MLP neurons of a small language model. Each row is named by its layer, matrix (gate and up: input weights) and neuron, and shows model dimensions 0-255. Each number is 500 + 40 x the weight over its row's rms, rounded and kept within 0 to 999. Numbers have three digits each. A neuron's up and down rows have the sign that makes its largest values positive.
After each neuron's rows, "fires on" lists the tokens most often at its 100 highest values on Wikipedia text that the model never trained on; "fires in" lists the words (lower case) most often at its 100 highest values on Wikipedia text that the model never trained on.

L2.gate265:474528553571510474488515511520514469505455438498561511490535455436462446539491448472580499503458487470474487625439565543499555560490449512491537454465512515505481420475519511452460477518515537440491525460452505514525475469453479546488537494606533501521482553437544503531507494451534545472520473477439504506479519433523518550518564532487549517498506514437580514435571479534495466545541495525427544521477439435507482516468497454520469517428535505520569498514437409437509484507500549542494446485486451443487482477529538438502430493514448462441486458453526481480496507518533466535490463410473369552519469545467481526498504509586512577543485454542558469561429525467453515565479454549495545472464474447500529510548502507443503566496473525538532453529531480468564495497568506
L2.up265:589470529471522583502553441452476525535522543605455530480508487495469452533577474510463507508553487482496467497513461583519485516508539497536491467505510416482557519447497518492501518477582459448482505595475509526459510482471429493504476509555515508581451484476503553488423532486447529440538453471521436554475503496480531517470515486500455536534454539571490415519478577605491500489511570443477528453449482482557514533493522517466513479453572497381455479510445513409454511449458523502596544563439483466526514528503555459509416533550446481547539461541478525440541540503463471515521491492502573477449472488464444498465520503515481555543498505502459409480494470480487483441522520512497506505467528471473465508505525449454395506519477436468564562530481484485436512490477527
fires on: " which", "is", "at", "ich"
fires in: "which", "this", "what", "that"

L3.gate174:525519460482465541527528443501488537495490522464504469547533495553516520530551505505512495502550513455465489515470599514462583440504484467519463487508557466471483519453513535438490414471461506515589537458548503458497441504561563457477456539540490521525491502554510457512533484524543558446454423586477616522471506511489517585556458515464456463516526562513465465565545610545500499518461522542417436530515493477545452553472521589514512515465506432452518486539542483517576439490500517569564442523519480493511510533535474437546468485458567490442499452506476472453483497519477521524488467427530441509489463410408440491526461490493518546508517474465560437482450479491457483517487469473519484566447495506453499494476536458490486490469486434493396452543557492489451589496512528
L3.up174:479452534528475546583494468496479516558456510494527474544476457504520438488502446412532419513473470498444488497546531535451485472529516538503470525514498482507448513478503511488484455447477493469430519479503497533548442465531507523498566466553472515503472461495473389501456583562488459529521514476453459526528478488435557528482568553476437487428519491520514485507503564518525474527425488524443497507425510484586480534482476493438466507460550454488517504483447547490505476593520515519554479443512504418514500506494519500473467490519500565425477472523493417515486452408487479493523590421567437467493497543456459525541591449550512502440543457509492483541468421482422554547537441522514466566416447504458499517499519413451420554462501485481473473563545479508492532522582531
fires on: " which", "o", "he"
fires in: "which", "who", "she"

L5.gate261:491472474526531481497500436528451464445518503436531457495518517525434458437434468526514527541495444472474472548537478547461576498503521558445536431523468482457466459492540462489418472388552518452572469494529554457541493512537484573455568515517550532583486527454479504536472419478507535601537458452437453507565498422569515563463542509486540484465542484474530482529431496525532534469503490509471534498422467420438540533484486488515502477517473479538521510489515508500560448445469472552431493501542542549479518495594519466489492510497470523449468486517479466455543507507473413450499488513542536453416491563504513543487512575478497514562394474490549545484498495497529512462498489468483480529535611553435534511501449508468528468432544524570481501503558536515540460548506533
L5.up261:506493572514451499450498493485434480395516471549529475534488488482499544504490495486489494464523517542517486478571517488398552545580544490446558490501497439515457457439558554515483439510566551488531450486469549514516440543611506475489504548512527527477527458601424441539444520543414481536582438459474494520426471521476507611436502436512518540490447545515518458472513448483526518478527522463453440468521468476527514520520415528485488467553465557483515484492475526513560493523472490513520491542528519475486489520517480508518511509443502480445443514488525493486505427484483399427509499465527498393542514522485484549420519486528482443581549466468500565514485463494558504443434535461564494558500503492500506463504472414519526473514530481596485536508513557570532471488469474
fires on: " that", "e", "ce", "ough", "if", "ther"
fires in: "that", "because", "since", "if", "although", "whether"

L10.gate308:483535491489506509480532431484529525469556497517525456509476418535445501480547540469413485447462555501461563450445459520544519502431455499455503470456514554435553538477580477512484514462545468531498490500447429472439456451503483503508516600516476503623524494517531493531508487447548529490536520515521588503478564500561446487432483535500486489510482537503481503487454516455438545503628450473508517401519511493401419417506552481488486574437525463519502502406517535504480511448491526476552506527522454436523468514495474513517549482453475479486516570481473532553455524580511521544516476497517493405533527565454555471450466530488433470519464472455504486511542504498475536506471484477396462492547551494487488530576513495521565449575460528497509470516454540472495492518545535
L10.up308:514522483519495537472511381586459461467507536452506442491504457517558493549571465456539540421459517505501556498491469456538523588591462517485487484510544483484518573519529502495520504504439483468420491458470485496455493465552534485496473531512527584546478525569517508512540463554511524476494491456593521533499573505501484512508483504521460568526506561486486449509467446446483487511499528494495493465486510531544572529526541578458496454468463502468443543469554469481495535429497509509508484498550437513519516477520455460547485510503540409495557500486424449594521500562525444513445482521502522554543521560465540432471522464574476544474524557473510514460482512453447484415529440466503505503515459506412437544548472524460460524512566583448500548467610519536583505573465509
fires on: " y", " Y", "y", " m", "ow", " c"
fires in: "year", "years", "young"

L11.gate104:424474458542555498476543500452499445462476539483530448540462481506490441504531518480586549531510495511523497508426471491503523496446522563485488513516558536481446490455523520529528530451498520480469517464515467565478520524461480550550483461500496488468540502532426484509500542372505585473506493546473563464522503478502379538447510536610499564573539478453505492542501470502466548471437456527509501479473505464516482509537535447527576471443528446536503559457515490476462529503425471533476475487406463542472507564560498579432418496487485464475505515533473611437567481482474499484551549508503558575504519497527521512511521547561458562510589493493432505559427475512528474488470507392527486480562489546519498526492456515520519460509511460555483530524470553488573515491575478
L11.up104:506470401486546530502425513442580507612503523570502508458525483524507510490581475450542480462555456440476583503559440495464475473468478531498510519540553485519503496485525544584470518460483495500502501531492525518517453589481538507482496476512595586513479586496510522448506556493561472468499496474488512463512511415542530476496487541504483486465571475589444458452547461542473493508487467553527437450540501514433512539504522494542508556478508460614521433492498535466491498511488510448495529528552504479386514547450600468532519548500467469566472472507448516451523474570514519427462494483531519561437538516517463581491475473542500466523505483495533475446516534546519468494542507502483517494496496539551427505495577478552425458406534541460473492517544484419493500456475531
fires on: "en", " and", " or", "ory", "al"
fires in: "and", "history", "personal", "or", "experiences"

L9.gate164:517550490453558504567499454473508537506519521423529539497557505527487474490515503558484517463446525464453508523497454523516508514446558493472510558487562426527512513462563457536451537445468515444475510507501527444472519544510584521481486512524472511507478520537609513465533455527605499503479511457456542516490530503464462521560491460512454530494488557465570519477495475494460472445494416492468451485516448509525459521491358500522482505484504502527520522503507541532473575503479478434513541573543516441468470596482532554484441467494427490496510519482519520538503521520394475559405540516489500490529523515490571504527479435477429433515496483500456537402481461453522487563545534452520539478498469547487473551524437516449579571534431506469588532500464530543560554407450508
L9.up164:563485515481477488484573461510434496482447546508519512493497439470568479563599471509581497543487534507506485476523603502519485525418542552485475542510479535498536500465447495583481454463500513518424477585524483405529497547514555522481527551543508512502453480475477456492550516443476456507611508472491560439481539526539602527493508542448520534547542469492517479512474487450552465517471499533496526448533566520464527422471453513483535530477439406519473428554534521470576551454506524498514495526488492488468473495487472498514464569519530399561490517489517453470446501475585476494462491404495515452435512485503538395510478527535495465478432525432571533449534465505516480482467520476545515524488551467546469451492541531518561474460553469549474474481508489546545558534550470
fires on: " Y", " y", "y", "ri", "ec"
fires in: "year", "years", "york", "you", "yet", "young"

L4.gate362:478536429439470501514501503533484537537529507562501464496509503448417452520541486507476530532476535487431549513463506567558518526515409538499425487516509518479531518457479502441523496523502541442535528523475491495560496459506498527418392552517404506548476509550497455469511506566431479466470521495525520442511512470373469479515502438506461482503501477506507578520533493540487538553557478498397499483470495561485496479466419418500482554490461487541487499462565496543529498539465502473595515548523518487490491508502537502497447573484497466489451507478597483531452490527552600500496453456544489478459472512544555484471444529544462458475481416545480535408538494491538548483481494547557504534551492450514437512525573479568505526487446472537473470530509599532511565507547586
L4.up362:479493538492457535512471428588452474500538450537445531440545403517483501488538527491483459502441483531498479516474576521522471438531509527459511464492463508451527476601484468504449468452556526561438496506475470475466455550444530507537497490424513538435525459543502463488601598514583492522507524542552505491452546462458482444528511475462493442525539436510482443560474469472522502481475414512504459485416478500459474471458550536524474518517523430499549409488576475516488567448505517529492481497543444562465452459405555539579579484496518430453569488563473502527566486516497447485494516560471530487529580506512508476522456471480488457531475490558559563529494466534517544418530530458556484502559456515502503487486492498510576521543471522459491490453499536541468497500491555
fires on: " y", " Y", "y"
fires in: "year", "years", "york", "young", "yet"

L9.gate451:474530480435506506511550452520513531522450502547525501539462545519497518487490477462508493484489492464534536510484479500487510569529625451494539455536521443416539504513443505456524468439461495427495536548587490519519595443526543544452456536516521493474514508551426431498555447490497531468461499412478553402506524474451489489490484501481469493544477581503532477408456446441504521529560573578511480521523515561457500557436517459531567527496398473478471431493543480430530489465542497488508500539513447513519500518475572438491514455435480460548538477508434537491494507570444501605529486471480524486531499572464528493481508568541497557514519474464556450467444480511479494521420448474518537519499538484498509472531473512568545487541459428564474556453436505508483458467511449
L9.up451:418523445474457477524455506472502465573445414513481508499530531518529482487486512508530478524474463537479517505463563552495542470467613565460493446506467557608487502445500512516553473429495534557480483526492426522520531524469513453503502520455469524521500552461537590512487526537502473572508466540518549480511521484409469491493475444507537487548495470481545534504466491529523487531531548507523471547537450538521518518587488406513523488511565437461489552612526498552514473537529539535513485551522463529516494511487564546471497468540430459502510499486498425504521401412537476476526447579509457459543481527530492521564525521562498485469423478423518479540440420506520492476527470449496549451439471452484461492549549460505468478557440522509526458544518505453442488600536574
fires on: "s", "ir", "o", "ther"
fires in: "their", "s", "its", "other", "no", "our"

L9.gate381:507450531448539423535513509485330473424522446472504495471462529452506427442516496402532500449479491479455473511552551488454491496451519531546537502464475550517453488573524487552452474478512543491488462495499485443471449495431448468484572521460538519430496579446510470537483478514514447530549466514530532537499520502501513483500527463513523464444496549416473460540559509462552528506414463491512408503506498573515507589508491530507588484511500474560515530549445529552513464461485565534503513529484488501522483492520472491524560497567499505492450481474484543477480529557588516471482470513447576438495541499515434523552458515468531505550500458457513483503460546461508535504534509556498529415547499518553490458466488470535466447525515519457550512493483530489330460490488458
L9.up381:520493559545487461541496516396533526573437432515545500568427514538445496454582531469533534529532464419467475436485498497475489519542530530494486506467477551496523516477561506506520462496433519531511497510523493462463509434538465420469493482548477481509549538439542529549384519501528480568450446507553526520431485513399458421464498455417521460456459470486459411528553533482462462498477480455516495537529447477489510459516539429518492480529570498461509448537537422530578487552537504530460564496514557455530463509536500522490521523459550532518487451471488489392516530504502455527475569488533517513436462493486579514530459519508518490480498512449460518532434500485455547490472596541507500468480550495526500534517463486494522488507526437450558485487424581553514465544428545
fires on: " of", "s", "es", "en", "out"
fires in: "of", "between", "about"

L4.gate310:505500501475478569416432488528490506525526441503519431491513516489484550500531465478504507513522475514595592475443483462437516511537533483505507401421525511537511524456481473452554542461532473511509527495464520499508537516564525467495509498485458471450528560490485540523504534577464514493510468478534526520534477505455552439442538530510453582559545496423556495492506487482472496506449550618533482569485488506463487503542503428482499559523503451544456475552473438517531452583500536511471482539426563510477494543558507566440504533466524462521436437509443558494434446545439563470470573537460519479470519539507538407442493573588495461445493531572467446486473524549524493492443434438503455461484440551520526528540454519523537508548454474538496543494428512460453510479499468
L4.up310:528510496530532473489513517547566446451456510513483463449504471499429544464492499468491465494512486494596587505574473467501520523443432526525483473484484462477462487537512555465450523526507514472500496440460442506477580552570526475516543519542568515489461633512491532543473467461494477565494453522475557437495528443487519478522535495504474492514486437404494573499563498525469506478469502511434470476477492463561467496541511568595536491460536472478507506517529499545546557516562502487475485593522457520589455498472463413486543511471476527482371468513388478420462494499577452508574519521481492558500460525476504531494547557541485512571527422524525522496490513483472532540479424499526498497474546469514528579593484454477538464498494463536494469474431475484513552448517517
fires on: "s", "er", "e"
fires in: "its", "her", "herbert", "itself", "s", "whose"

L4.gate369:460509574539532405550573423486479491467452483455528514537544536458539421482503406430566523513458479503492458515592559495436489474501508479495525510465474501473483465448540553452548441481536495542495440490546521406456496547549448466524587521583580494438550511513528510488502431494532470494540454504491491514495556527491467512531438509552445449517563569498532534498523515456443509548486558562454476470482512531564479520477549504496523464575394480462535486551572492415454512539533473524509486556565542563486465492437554555508529472514537536541490473455472433493502485483458526483555466493507473518471564508513497554501508523467510605516508491507486473506488442483478540525495477516480504543482467558499466489406546583490482492521497505540481485522529478577441475434530517
L4.up369:528536537533550458498521461559482486473531573500456514490529444479540438493506474456562493535462604543528483522549433514542522537484487510534432493457563464484452481484490518555515521487560518387510577478476406567498436526461518511494442532601492559538487544519450468452495534492484464531474463478492515573508537355443565467558514511445428455471459522550464537500539531492507503545525540467429563556484462560440481485518410542485535503434427526514549495465514438498490485485505542466522510470449501438528536489455476502451563497514459536459441444497482510488546535535545470575522561548475532524524479491450537499479494548500493503502460432468541571477529455529507510454517478490482501558440495542546544514546514477518493481486473501605526496464507496458556469480488463
fires on: " which", " it", "n", " It", "ow", " also"
fires in: "which", "it", "then", "now", "also"

L5.gate336:461526498506438513502406486528501503527512481536445476525500539558478533427531546520473449468472489459439588492531556467446523508476504494516558450443514439474528508532415478508554469502493532472505521456452493543511478415535508511468483488538462539470496514494529498530525561545508537530454576513481487465506361479450425474443609513476455496463415471508455531508442506513533525479521467490515490434439549530529527445529449501584507514528432540483478504472555500504435564489473386512469436573543480480468484464576426522458438443461494474524506509539457523503476501543463403472527529454476530527505511417510552446532456469495507430498521513495500511464454481469422487431398525528483505529482476493470480436549470491548480445471516462462455487475523548529458487497465472
L5.up336:488481499496447481552580471570513510506496487595547440468489502480497502559438457499451467520444451484477515411571487449542511491520546490483547469470493432472465449554543497492538478467512524522547477501464540530525472472418481480489479517469362520474544555537487407553516477503511499514534533519454438462533470540506533482469423499575490469463398528503558497535554531542506583562549527589471490597542448492537500445462524439448514449476502511491460552506489555541533477442515524467471442443517487554493506510500512505491465488477539522542505400520484515484466509487423548502496495584526495426429487533512521490507514523503449472514464534524469484521547508575507558517515520473423508502524524539465498576582498493536489503357468481493510516538517526512569509506484495
fires on: "fter", "ing", "ore", " to"
fires in: "after", "during", "following", "before", "afterwards", "to"

L9.gate234:446554450521479566493517454556532549474540487563465554559444500540479516464537523524524502476477457448525525559533488551434575549531544506511517475540444493582515558485530502557515476447485439385390482517468512421556470509535512569455454498523491505479437500593522464555578467552530503487491536467548455500473483473512469481572481531554479450534488549470484496516426471509476501532463474496576535518557590467505454544447492501485578529503555455472528531519438534538521500498514470475454506638441498551580498514487484477519449503468470447511504451484467574528499466539460447448462509483480501475439480545468506452422525513532483530510502565543453495514506507472544508544451469515479492506493499504457532564540467489488535469487471494533525526492500613439489536473512567
L9.up234:524534503513572560539549484519459519526473502472473538480528511514455449507636485473476538466481494527506553516488474509490444453567541501510472499515455486488498566477504426495584482549448551512477505530540464525542576524475485520430415516487551527583480496518546481461518435487510477510406465542503507488471619431504559488487465516445556534529492469461502547533468498477456527404491532499515507516591465481479487469448513449475465430447438501549512524523460465475510475544482529537537589527460540547560447422490545485527519471497476482458472480548517493464498499492456555479475488499462469531446507525589545532491487514516477468484492433469540513539429540463479444474521552540485452452468450580502435499489456480454595483407499533490505472448519448531569406504480515
fires on: " an", "ost", "an", "in"
fires in: "an", "most", "announced"

L11.gate146:481433440527492485560474494481510572548502490529515458432501503522576574456485513414464563513479580502411523499507534509493566548460528531449470546543495543481501529473451490503531473462491406520533508414474523507573474494509513513535549511493460430510544480518508499507539513515512429556404469512497545489496529491477524498481498463510497563456479516439539497501524502527472417468489439563512470472443537535520498554501506421484448481505471475514484601434427528527545569511583519489505490602505522514511573487498507497471471480488495469486519513587545536557477467475560475456535484502531482467513430487412503519506544553462587418573506538489501534505484487445426531479413469510544606553492524450529498516446524519586504506517452546491523493512524568527529558503543494
L11.up146:558485514478537513512489442488575473500437471549579522571526532513493523467572453469526413518495495502496511507523526498467477501536516510527522565506499538491489599490518509533566547435535512560473465505502466500440493449454555508478492536554512483562511448543473511536462570532545533515554516524581460497541525503517467454448533493510546542557567437493459544423550534543561433575505436569464490496464441538537544515458430500453457509541447488460570505510508508479464537490550460545480557473486557534463493448505511532463467553510512537469387511499538507481491515431517460503516478520473526464532492501463539505534546487507457468459445594501471464522502433556481579541546487512530466579591498457532565494509480502530482528363430493487453518471487480537550552446490519
fires on: "er", "w", "us", " by", "u"
fires in: "german", "general", "germany", "edwards", "genus", "by"

L9.gate289:519549449527534519500477490515487494479519560510530575512486545517537501476515478513418526509556553502510386473474536558449523409493530462498455481499494517479524523507403442505512439504556462451479492557477522434518546462503502515427420555412500535469475475494488559485518424438430509410471475454582509442485575490545448524555523450505477525534510506501463430509512441476515487504560484486520499490634600539452517508534452557506523482513491531461447478452515534555513489578478530561535496534504553500534501475446525479522533503527414516485422467435553509534512552500586507524473487527494542530516519483428499486421507520509475458459508524521525477464542495493499463504457545486515513552429488505515487559585475451471547520549471461543450463501545509475505603525469499
L9.up289:438521508461440425431417521546457526585465469490427553500495577545495506505538496530490417468430511491434531551512489522487483547562477426547458469505460527496481575545500495526469506535472474486544474568569469489421532564519420519515527455463537482509564546454571576537515569525472507533488480551511495455479502471540481494491474497456478399391542514497589507507485511515467477472536398530539547488513506497478516482547496414480533508539458482546469463505478491426477470495512453491571505503517504484503424459509523516486488492525504447527480475522444472561503484530448519486537492533479495500456523478568411517469444499446446448442565535545490519547460504459555493463515471530551537458491502434549492466552414513530555443508497469464514538544551541563550516475478513
fires on: " an", " was", " w"
fires in: "an", "was", "announced", "any", "worked"

L4.gate293:391476463482474508479437481534415577487592558497560544582502548549548512436516474478510524493497489465515468500507491531474555500597446536474500482515535511455484454494487528397563590474520559493521507529511445503462502440509587519528522504486505491510507495484510461521550526511514554518553439485511454472515481478526560489515465518494445516437539499489535467512442575544495506490492527522537522566417543488550479575542447421520554496448482463503443484493512571503525537501483568534490483517372514445486489506562469495512472525434449479519422458515501417460541549535456513487436424560376490507524486498504494467481545492470522532513498545446456491519467477486461456508495465446512474481490460500578523560436604454502476515442518451495517475467496488507538510468485499
L4.up293:555541579472504511524493481543424505525478487433417551488591547419492468522530521534538522479440484508568554481501493474504513551516538537481443457530508512459516535485496470504482475528515492482519485539526492430549504489468512540488503469583497563497501461464487489491505507529525432510518419471447471493439569485478460505534494554454469609517447484532461512566537517579530571500508521490468457598528461505494540586446518427453492539463536487435549476526516447572445459614509496612479439511495489518471468495525512508498481481538467524501534497455523518552462400476489538548482465500448479487448510583449465523483473473497504486427456498519477523522497452512465498481472422472507490438430494452448458421462466522498489486529463479511422461449548479554429572483539525
fires on: " It", " which", " that", " had", "ing", "t"
fires in: "it", "which", "that", "had", "having"

L5.gate222:489433553483543484514493447508490501493501527458531435539514486543439488534508417525610520483483419418460476479484555553488518556513570482466499452586561478420565493492519531486452480538514578496480502537518499489572497482506526525474501530491520521510533486533488469477422449585481525564539475510541506522527557470481517428584526565512527545422508497500557508450486534577454480438483496521505481456466456504508481616449439454498456501539590476458576518564483495494443452495484496526532474590533489587510513518465458432468512499510459451523482506536552558511495507496507568546487469493464499532517559510453529524447506491556432482530474457466540510542476514445489523537472540500524544473454423480524488388558511523526492480468487530471506481510514548584445514456565520
L5.up222:468488471475574451419389448466553531494529403493508505508495472504459504540513450476545453552488527440550492534468578516470521506509491495505482393535499525482559513509502529495517509542549524450478575517512510489549522539515521450511591505449476513521529435483473486518452528508537522512541442514358480508477517492521471501589447542492469497481492507508503483534496488533537535457513553543478513471546523449535474572489512486492524520524500486451513572437497489546502437560454475528425530520520504552481513567495444507470562564524529479569525439590504542518508509511517603465458535466535450584518507491533476610511449508527474537461577420447527553465451510544476535474442477476499510520420437417487498439472521514481439520479450486507487501519501437537519488529554547
fires on: " the", " that", " which", " The", "at"
fires in: "that", "the", "which", "theatre", "what", "then"

L3.gate319:426513475523499521466479453481481459352552483447545514520477484502466401449477575483474489480511474430513529424464486484459518526391458502479526516453541516473485416548478577501421493486496478490579508484481516541469470466526503503449482514504462578522516452474456530498503590493548561456562451537564465510499618491563493524427504515483504485569458502509550454503547498497478522477493561464421541436464497542541515541483589518528510444489575544470498482516508435489519524534481541509429474517475467555523480425509536556470529473482500426526534454573521494465551495500502480460516512481525527491474514601529482503505551511498443442468472450520515510539471508501493493527487499546521493447562525529476471489444462525485524505506479515446554439404518464413478532439496480
L3.up319:417505468545498492513476466493487512395600459476504465523485505522465486513517503621463540425524548419574492498490537486551518500499498515546522497478526454504498475506560547486446411498495452458496525503459502553534460459530435423410511522531444590519453467508518573488468540530523434526523520502511465587529618503532485488488533546476503504469477512495537436485479484468519499480460543483461497474448482594505490477501528487557489469526488445507456536486475484508516501511501568548478485465427437597489481545469503558449484474546511478458516517503516482496502446575463500533510427581557507448503531573526482519509568515470531477496478495537514602531456574511517518547454471478526524454486451487509481466410443498480492478413509511427549486460516473428421509467532474
fires on: " play", "all", " ar", "r", "ay"
fires in: "football", "player", "play", "played", "footballer", "players"

L5.gate495:479459588464485464468498472484447501520431482584435497522528542455472530463499514450494531439569467534499448532519504523457556520513529546508508428526472528468472544510480480417492520486531528513437472518525522488529557520470460454486508438445426540484492571535587517613521550490461476543480465571527510432515533479447533472516510483533556425554496536493529486550517528460600493487415587450483491530487470529526486471451536479446556451471528571539515540481497455497462463492518427517537517548531478502568566473479487536469515490549530548469505509492456491466494466489503595443455506474542459474563495569556489519527545534572509504479488524442473420465557468509443476473518488493522538588476504541518539538523449539467519545484528496472512490511434538586470398444464466
L5.up495:488502550542540501524479409472495443523538491450468536508490527491513549432531556453459523438525497505500497535515510507479500562499473566501538446461557487602465539483485573469549491531489469553490456557489507571449533506525506505469405489499516528489490474501513542560538432542505486493502478463480497510557510463484492477561546547533470449497456559499541418519545461549456487476543523503499434432555528560483439511566535508517403405559502457505559529439518547487510523515498498509433491476513496499525508529500489563457551455450542525541534513487527466484510478550537498495536539451427493494516516566518500480503422509484539468458537439439539483447460475522562541576494497510545487474509569540514545469400507496550479443442520427445482474440475587543488376512578555
fires on: " of", "ate", "ing", "e"
fires in: "of", "candidate"

L5.gate380:447416465500520490499488495463523504469439494470508530439459515475415577544471477458495510528454407476562494508505461485457558555551432438473490513511487572457514403466551539522475409468514456567504460567478525560472466508517495567558453504465457502532520437490503459474526522484493458448550482489543447533550460534520459457586484462415511569487519533504452481469452459518404529517514493470475492547496436512463427444514452524517516529469492465509492542433511508507468484483498502481522487523546512495487551488469524553523464472553523549562528485503407532421535631526474504512532503475463552425484518558522455464479486532487514447518393530482515497481454455423462449521510514444493486493525482502584502546541449484557526513436555520541569492491522514512447488446504497
L5.up380:467468449464556489488525409487496496497521531488500520514478457504512501487536514544476447522492492460475457457475534513481496504503488564558451560493473505441482409493563462558515420570539532489502485557575487491459412472583485515453410488464464453540514474424512460483522534542471427479550496487489528547520432594559567507501474518472537531448572469471527496513476553505465553545444538530470513542503501507398510557521497488487548493481493421512515516523548474515551475498499511536547502417527453503481573581506549563518495551488523498551502495579491484437436500474507541513528491459526503366492491583437478576480553521484528431547435544546591528493507512469495536478522552459512531513552480492535459454543499468490527537493554488533510525498491571429499469467471439
fires on: " play", "er", "as", "orm", "ter"
fires in: "played", "player", "play", "entered", "plays", "enter"

L4.gate96:533493516590456422571468442483561484569555497499478443501510529455474507578549485561493566464529476492511456419441583480494521517471464462526499473563545538473489510449530494463469487499457535504503537531448443532457503460482455538474476588492457470553560489518432543544530491540482406443572500440507495551528498494563480503541456546473408483477553465559547563520568603477474509515549481510477510505476471533522545503510468514438501409476497455491593515471492509419515497591542533581554531524464395540483505557534543490523506490516480533484523501557501499568470513507486543468517559489511458520544486486500576508495443525556498471489553492427470467491504536421469505535538501470492469504478536545573525504497565508513483444490509511512477527576525483498463538474444465
L4.up96:549547521492476429480528483586465527517505538518500495536446490498527534467496465472557548565496475463512477528499570495457500513554459458526497530525469412432481544446436530499513513453518406441568567431465466525524486563479533528465521564545563461520506533528524433507590514455426372517443449500516531490527435427523485532433571569518494494462532468481464485536508550574462516553437461513556465496535450471451566489468434492419559492511395492500535486550458519473508445488470534445549497557490489548464491543403528429456535528475476527537441469495562533512537512544493496501485569463545496544573502479441467532577519496502473504494508504509515489538430467494540554564503478506507455465465505524474485514443542484476533447504526495484496501502512476461520471451488505
fires on: "he", " He", " he", "on", "o"
fires in: "she", "he", "upon", "who"

L8.gate271:508496520529510546517617555469496457422456458495440527484484556489457501474512509497494502504514554568552504476528526490493499540514447521475560569485560531515517500508562503467506518549582491467562546430488538490507494541513489553493518488516506455482503495509478565481466496510470446513512468430575478460538458468550568559434569493501515497476478477580535449436552517430527494432484566498480544450427478429503438518484484473493437462547456543570540515442563543532550504447533525515490517488513512566569476454522531521437397513524470502502513445566524491476595471500487524454488555456559518563476516525499451541499530451514475606568505541407548551510511488506507540473527445473508406499478471585462516514520558463442521506493489509570552487560512524463481512461530481
L8.up271:496504514524476524497508491559515545531517551506477561513548531513510429588500571498460483520512464476469513489497538483488504407484508501470527465540436521495554507505544451504434446577581603528516504442441494517494534584533535518424528535526442484476528456528490425498501487564506480534645490462469462493428576505501510563502502492555522521511458473481479438447508506519548504511517534456454437517478467439463563501454592523448456472474500503463448458501491501470549495513443477539510424440492382442548464481538428453505499425501477506513475515493503448500499554500464511496514500487500513516480584471510521495521426528518447516502535519501452529520567532478526541569608426477535513562483524538465462464446476522442493492558508537497490582570474505483477471518431497
fires on: " that", "e", "re", "hen", " as"
fires in: "that", "because", "when", "as", "if"

L3.gate486:502503487511517526463540475510449574504579488532575546436457596448557434434518490486429515516441536461529523442493465484508448401478486519549504482512542449451508524521500471549512478500543510485468470492534505481551522438524440430511435464480493481486467466439518483494524536456446520544474457451492460516434564476491413508543487497555403502552443381492467457518518541440532517519493487414499442507487573552470574516492511392482546508466469529540425457522518494469433498457464448534540479486552524475481488515538485554489417482463495457526443508493457490503462546498478551522490482436439536551461549472490481474526546468526551517466414485588524519458550554468443514544488470496465471485488468487471487494465541541511517489458524506490502462565483521433449463499557440
L3.up486:524425492501566484518541539514476447560538490515521518510448572535487512521531536500493512477543478472526482516511517479489541563471519453552445471444460488559531531470525385493538461485509465487541498522560537540483550480503443523484483527489499534576496488460522534506538526495499466499595447524529481457545423536568480481478513507503433489403438435461447511527445505522465457488506538494465453467470520526542516478481502562496478522526440571442395565503505544521567458503525531467472465448439466501538527484549517517470465508492499502480460519502596437516447375518396487516457545576477584442480557510501493505518452513485574484511475516506509487407465501507488517523496501443577481528503447461461600568466541502482484490497466474416493536518439545472442443507431488
fires on: "fter", "ore", "ing", " not"
fires in: "after", "before", "during", "not"